MLP neurons of a small language model. Each row is named by its layer, matrix (up: input weights) and neuron, and shows model dimensions 96-223. Each number is 128 + 32 x the weight over its row's rms, rounded and kept within 0 to 255.
After each neuron's rows, "fires on" lists the tokens most often at its 100 highest values on Wikipedia text that the model never trained on.

L2.up381 [106 176 126 117 141 127 132 175 126  77 115 135  63 122  66  74 136  79 130 120 112 116  97 160 172 142 165 144 136 118 154 109 110 122  92 143  63 116 141 147 132  99 148 190 120 137 163 118 136 115 131 145 160 131 116 114 154 117 124  91 142 133  78 180 121  99 138 106  89 136  84 114 111 119 100 145 104  95 136 104  59 127 159 115 125 139 120 142 130 151  99 137 138  67 142  92 121 113 157 150 176  96 133 155 109 130 195 146 192 144  66 152 116 159 133 170  61  99 107  70  85 142 147  66 174  83 140 148]
fires on: ".", ";", ":"

L14.up12 [ 79 155 165  41 113  90 117 105 124  90  96 169 153 162 133 145 118 174 140 153  91  93 154 138 174 112 186  80  90 120 117 172 141 146 105 119  93 127 130 161 128 135 144 111 180 162  90 115  97 111  76 113  75 172 126  85  92 136  93 110 114 114 167 155 140 145 128 109 166 132 112 188 120 170  99 136 123 112 107  77 108 172 178 125  82 130 123  88 117 139 116 117 141 106 206 165 155 108 111 128 186 179 115 111 123  95 124 174  99  99 175  98 140 109 107 156 180 169 147 125 116 106 115 133 150 177 130  96]
fires on: " |", ":", "t", "it", "r", "tor"

L3.up227 [ 60 171 148 130 133  96 119 111 153  78 129  88 115 143 142 103 130  77 125  76  86  63 154 139 171 100 154 186 149 137 122 130  94  62 124 123  74  80 162 125 137  96 182 163 169 177 131 118 122 125 145 162 143 147 109 131 193 136 123 160 124 170 160 220 115  96 158 228 120 120  62 154 130 183 159 115  94 155 105  85 112  71 148 141 133 167 155 113  86  80  86 148 119 104 137  91 170  97 138 159 143 103 135 206  84 117 111 153 159 144 113 101 154 133 162  98  88 104 107  54 116 145 140 138 111  94 134 143]
fires on: ".", " (", ":", "—"

L3.up291 [105 186 160 130 107 144 137 150 112  53  88 175 148 131 140  94  73 137 157 106  82 105 133 134 157 147 186 225 143 158 137  65 111 166  86 119 117 107 146  99  72 144 125 139  94 161 161 148 124 125 147 138  88 140 172 142 199  80 157 134 135 168 170 178 133 112 160 172 121 147 109 141 123  44 159 118  86 120 167 130 110 106 129 105 113 134 134 131 121 171 143 120 144  99 110 110 169 126 189 157 174 119 136 147 113 153 135 159 128 143  77 146 143 134 157 101  93 111  83 101 121 164 178 114 145  52 123 117]
fires on: ".", ";"

L7.up581 [144 124  84 102 140 159 134 184 149 110  99 123 118 166 100 110 167 199 150  88  91 140  99 121  20 116 124 120 163 122  96  86 120 118  99 141 150 148 154 102 200 148 140 148 117 120  95 159 131 115 133 120 168 121 102 120 168 158  81 123 137  84 138 183 142 150  97 107 134  91  73 149 122 134 136 189 107 161 135 172 127  99 139 154 151 125 190  86 131 119  64 168 124 104  72 119 130 148 202 150 129 155 121 122 137  96 150 151 140 165  98 102 107 149 197 107 131 175 117 108 118 214  83 135 134  97 143  72]
fires on: "-"

L4.up397 [ 90  69 109 142 104 122 103 126  94 195 157 154 165 163 170 103 175 133 120 139 108 136  83 114 150 146  82 143 141 144 145 123 156 125 157 142 188  98 120  93 148 117  88 177 130  97 123 135 118 109 125 110 140 150 151 177 153 142 144 144 151 120 155 145 140  85 104 138 101 188 114 138 100  94 128 105 113 129 182 151 178 135 130 149 228 148 179 133  92 137 185 160 150 158 111 143 150  93 166 110 130 118  59  53 155 114 197 103 158  84 146 167 115 140 136  98  95  71 143 111 109 182  98 133  75 121 168 197]
fires on: " rec", " ret", "Rec", " Rec", " explo", " took"

L15.up294 [157  70  50 100 162  69 135 116 140 153  75 173 126 137  96  96 105 169 147 125 122 144 125 110 168 109 172 103 108 159 185 125 129 138 153  80 138 143  68 185 156 149 106 107 117  96 185 163 172  99 138  89 130  92 144 135 104 139 138  69 128 175 101 167 160 192 115 102  92 130  86 172 139 108 123 101  83 112  61  98 143 165 149 151 109 132 110  67  86 132  91 111 132 151 153 125 100 139  81 128 108 156 164 122 128 175 119 107 188 148 133 183 118 151 128 112  96 162 210 168 137 104 109 130 113  88 128 119]
fires on: "–", " (", " \"", "\n", " born", "\n\n"

L19.up533 [141 143  78  96  85 126 146  75 150 115 129 133 136 186  50 106  96 114 186 137 126  87  92 136 150 113 109 139 111 179 150 171  96  97 139  56 114 193 146 128 146 130 150  92 138 148 110 107 146  98 102 106  98  95 116 155 114  88 123 107 128 144 127 162 135 188 120 143 163 127  80 141 196  78  52 161 105 129 117  92 149 106 133 140 145  79  85  13 146 174 110 178 135 200  95  65 130 100 162 121 114 186 127  68  89 119 116 141 142 140 161 140 158 130 144 142 108 144 159 144  90 139 196  31 105 102 131 129]
fires on: " (", " \"", "[", "\n", "No"

L19.up129 [116 105 105 137  89 120  77 174 134  53 160 126 111 132  76 113 114  99 112 189 115 158 165  31  95 130 140 111 115 189 126 135 120 111 149 192 137 139  87 111 144 171 120 150 133  94 137 124 103 127 110 127 155 180 123 119 142 148 117 135 168 143 148 157 183  84 195 125 138 106 152  99 111 137 150 131 139 165 132 120 172 172  97 130  85 138  97 140 200 167 112 112 123 181 172 159 117 116 188  54 154 154 126 146 109 107 148 110  96 136 164 137  75 126 158 104 115 128 138 131  94 117 112  98 122 155 150 173]
fires on: ":", " |", " (", "°", "′", " ."

L2.up205 [ 86 175 134 102 100 112 148 131 134  95 119 111 125 121 100 171 100 154 116 149 143 126 112 167 146 102  95 108  70 132  96 126 167 101 125 151 118 125 127 122  74 100 134 120  91  95 180 132 121 101 134 121 100 103  90 163 118 196  49 134 113 103  84 157 118 108 210 135 109 145 172 114  75 110 127 199 158 202 198  99 128 108 165 124 130 117 107 123  90 208  86 156 136 120 158 104 124 156 121 136 174 124  95 123 158 151  88 139 144 120  61  62  83 204  90 106 179 134 148 108  85 134 180 170 106 118 149 142]
fires on: " Bl", "sh", "ew", " bl", " High", "w"

L13.up615 [ 58  78  66 179  66  83  85  76  96 111  73 168 157 160 122 106  70 104 155 110  77  75 135  84 137 133 138 112  79 203 121 107 150 154 153 119 143 153  96 100 154 157  84 123 110 141  88 173 154  91  96 113 153 112 180 153 133 136  94 134 155 126  92 112 151 119 189 188 235  99  96 132 107 162 140 121  84 119 103 132 175 105 131 124 149  99  96 168 153 120 135 115 133 114 148  91 156 146 134 140 193 162 138 203  82 166 112  81  99 113 136 123 137 153 148  83 133 117 151 105 106 104 144 107 155  53 160 131]
fires on: " |", " (", " /", " 1"

L12.up522 [138 152 166 171 180 119 107 146 128 153 102 150 132 183 128  68 141 150 131 160 142 109  82  73 204  66 103 176 127 110 169 127 151  37 127 151 129 156  92  81 135 156 153 106 120 119 146 137  63 175 144 122 115 105 106 130  73 168 179 111 175 132 127 145 128 198  74 121 155 134 176 195  84 109 139 172 115  69  80 183 129 162  81 179  65 148 133 165 177  74 157 147 182 160 122 120 107 115 108 122 147 150 113 147 115 155 144 151 150 167 120 107 135 113  98 128 106 122 109 125 124 115 181  62 131 120 161 147]
fires on: "-", "ed", " pro", "hi", "sa", " mid"

L5.up337 [122 145  87 105 144 124 150 172 115 157 118 121 165 209  67 102 186 140 115 104 103  92 106 149 197  66 121 185 105 156 163 137 111  59 169 108 140 160 137  67 155 164  97 143 112 170 158 151  53 181  92 150 128  96 143 100 142 163 169 105 113 151 106 144 155 121 111 122 156  75 161 119 160  83 134 153 100 130 161  79 137 111 117 161  72 145 145 128 115 117 147  98 154  99 110  95  80 101  90 111 151 119 107 130 199 149 123 182 152 103  86 123  99 125  86 153  76 183 127  85  91  91 169 127 103 158 151  79]
fires on: "-", "–", "ep"

L13.up289 [153 141  77 140  75 117 152 107 108  93 143 124 130 132 125 126  89 137 123  71  42  53 120 141 186 117 115 137 159 151 106 109 102 159 111  97 100 186 111 177 101  50 104 181  94 109 134 132  82 143  79  98 168 120  96 140 117 145 177 116 153 110 101  67 190 109 155 192 197 111  97 132 124 160 125 131 133 132 143 136 123 101 148  56 174 112 144  81 154 138 144 152 154  84 121  93 170 132 122 144 136 151 144 164 146 114 149 164 128 207 139  65 140 141 133 122 108  98 164 160 118 156 158 133 139  59  92 116]
fires on: "-", "|", "si", "ci", "uc"

L13.up55 [115 168  94 157 213 132 109 130 127 191  72 177  93 141  98 109 141 143 139 185 173 112 120 142 187 104 161 156 163 176 153 165  64  69 184 146 137 110 108 129 172 127 132 182 122 105 124 109 120 129 117 104 153  96 116 154 107 147 108  60 122 130 121 166  93 155  87 130 144  64 126 126 102 117 119  97 104 141 139  91 115 105 144 152 110 125 135  92 130 193 129 152 187 108  75 124  91 162 117 162  93 140 136 118 117 124  83 128 209 171 151 166 180 200 168 208 151 120 209 124  94 104 108 168  95 155 192 126]
fires on: " (", ",", "-", " \"", " -", " –"

L6.up250 [169 139 122 170 212  91 126 153 215 143 139  96  87 173 119 130 108 171 106 109  89  63 115 143  88  86 111 132 132 167 131 112 110 101 120  82 144 107 142 105 162 125  72 138 108 103  76 146 107  74 118 147 140 110 133 131 142 204 108  88 156 150 171 100 114 162 109 142 144  90  85  89 115 143  69 175 147 103 166  77 101 148 156 181  89 143 196  96 143 105  91 143 130  99 134 136 146 159 117 139 153 146 157  70 161 122 161 134 140 199 137 120 162 128 141  98 167 121 127 127 115 170 102 112 130 148 180 153]
fires on: "  ", "-", "9", "3", " years", " times"

L10.up39 [146 168 101  81 129 113 119  35 135 128 165 164 109 178 120  95  72 194 120 188  83 172 186 151 127  90 126 125 100  90 172 165  35 135 153 134  90 104 120 100 139 149 200 122 162 119  93 168 192  75  94 157  67 102 122 144  79 109 112 145 169  92 116 120 136 179 117 137 113 111 181 112 200  87 130  90  72  86 146  95 123 199 132  68 117 102 141 134  96 112 138 117 111 161 169 141 108 153 143 109 168 142 136 103 213  99  94 121 127  88 102 155 148  79  83 135 156 129 124 152 166 115 186 102 124 132 158 102]
fires on: "t", "r", "ut", "ly", " part", " not"

L5.up282 [117 146 177 104 109 119 164 161 126 120 124 108 139 171 100  95 135 123 202  98 125  75 127 123 142 161 203 179 204 114 144  72 165  96 133 131 106 125 121 103 124 117 160 122 112 106  65 187 133 139 143  87 136  99 121  59 200 112 132 146 103 187 150 183 105 127 104 199  74 106 123 123 121 102 112 109  99  80 133 178 100  77 148  83 152 146 152 140 145 179 157 132  91 141  99 169 132 153 166 113 185 141  93 133 154 131 116  82 188 146 135 181 117 115 136 108 150 158  86 156  46 127 143 123 141 102 131 121]
fires on: ".", ",", "?"

L4.up626 [122 148 143 155  45 121 109  85  69 131 167 144  77  93 151 105 123  76 163  77 138 125 166 120  40 107 114 117 135 113 117 136 138 126 149 134 168 132 182 109 165 103 190 112 173 107 112 160 128 157 140 128 169 147 127  71 144 117 100 148 127 143  97 156 140 113  66 117 103 139  70 124  97 130  87 141 133 117 144 172 122 206 135  96 186 123 116 148  93 132  96 112  96 146 111 167 131 189 152 130 157 154  80  95 160  89 164  53 115 148 115  62 133  90 115 151 145 108 123 188  89 113 131 120 193 129 180  97]
fires on: "t", "raph", "n", " music", "te"

L7.up88 [161 120  97  85 188 158 142 185 200  90 153 118 137 145 136 109 148 162 123  81  77 176 142 142  77 127 121 135 157  88 128 113  70 116 131 102 195 126 129 108 219  84 122 141 124 203  60 124 129 157  72 134  80 109 100 158 115 156 116 138 115 148 157 145 150 100 149 136 144  87  63  89  57 146 102 124 108 113 151  99 137 116 148 146 133 114 201 135 153 100  90 144 139 106 148 160 142 188 184 175 127 110 169 107 145 199 152 145 137 126  77  93 132 137 171 119  81 109 151 122 110 133 108 137 135 143 138 123]
fires on: "-"

L10.up319 [ 78 140 102 150 162 102  73  83 137 174 207 109 125  92 162 103 129 168 162 121 115  62 142 148 137 119 150 128 126 158  82 166  99  99 126 171 118 110  61  82 144  27 155 146 164 131 131 154 150 180 135  69 131 150 150 119 110 139 140 114 186 144  74 144 162  86 144 121 158 151 133 102 160 181 127 143  95  70 101 146  71 145 112  74 111 136 102 103 125 173 102 121  82 170 124 183 172 247  97 158 116 156 158  55 148  57 155  80 149  98 147 108 120 166 156 106 183 138 117 145 107 128 112  69 130 134 149 121]
fires on: "in", "n", "le", "t", "ent", "ur"

L13.up456 [ 81 160 114 139 103  99  67  71 129 105 147 118 111  76 154 130 147 179 118 104 154 113 159 144 155  76 131 112 138 134 132 155 130 103 133 151 115  88  68 138 126  74  89 120  99  76 101 164 168 113  97 185 138  91 128 115 151  82 174  93 121 158  68 123 155 159  72  98 187 145  90 102 190 150  74 184  96 117 123 116 137 112 121 132 177 146 110  86 123 125 110  78 102 181 129 139 118 116 156 183 150 136 136 130 152  96 164 116  92  89 157  71 149 175 125 179 138 113 104 144 133 122 175 100 175 122 130 109]
fires on: "t", "r", "n", "d", "c", "v"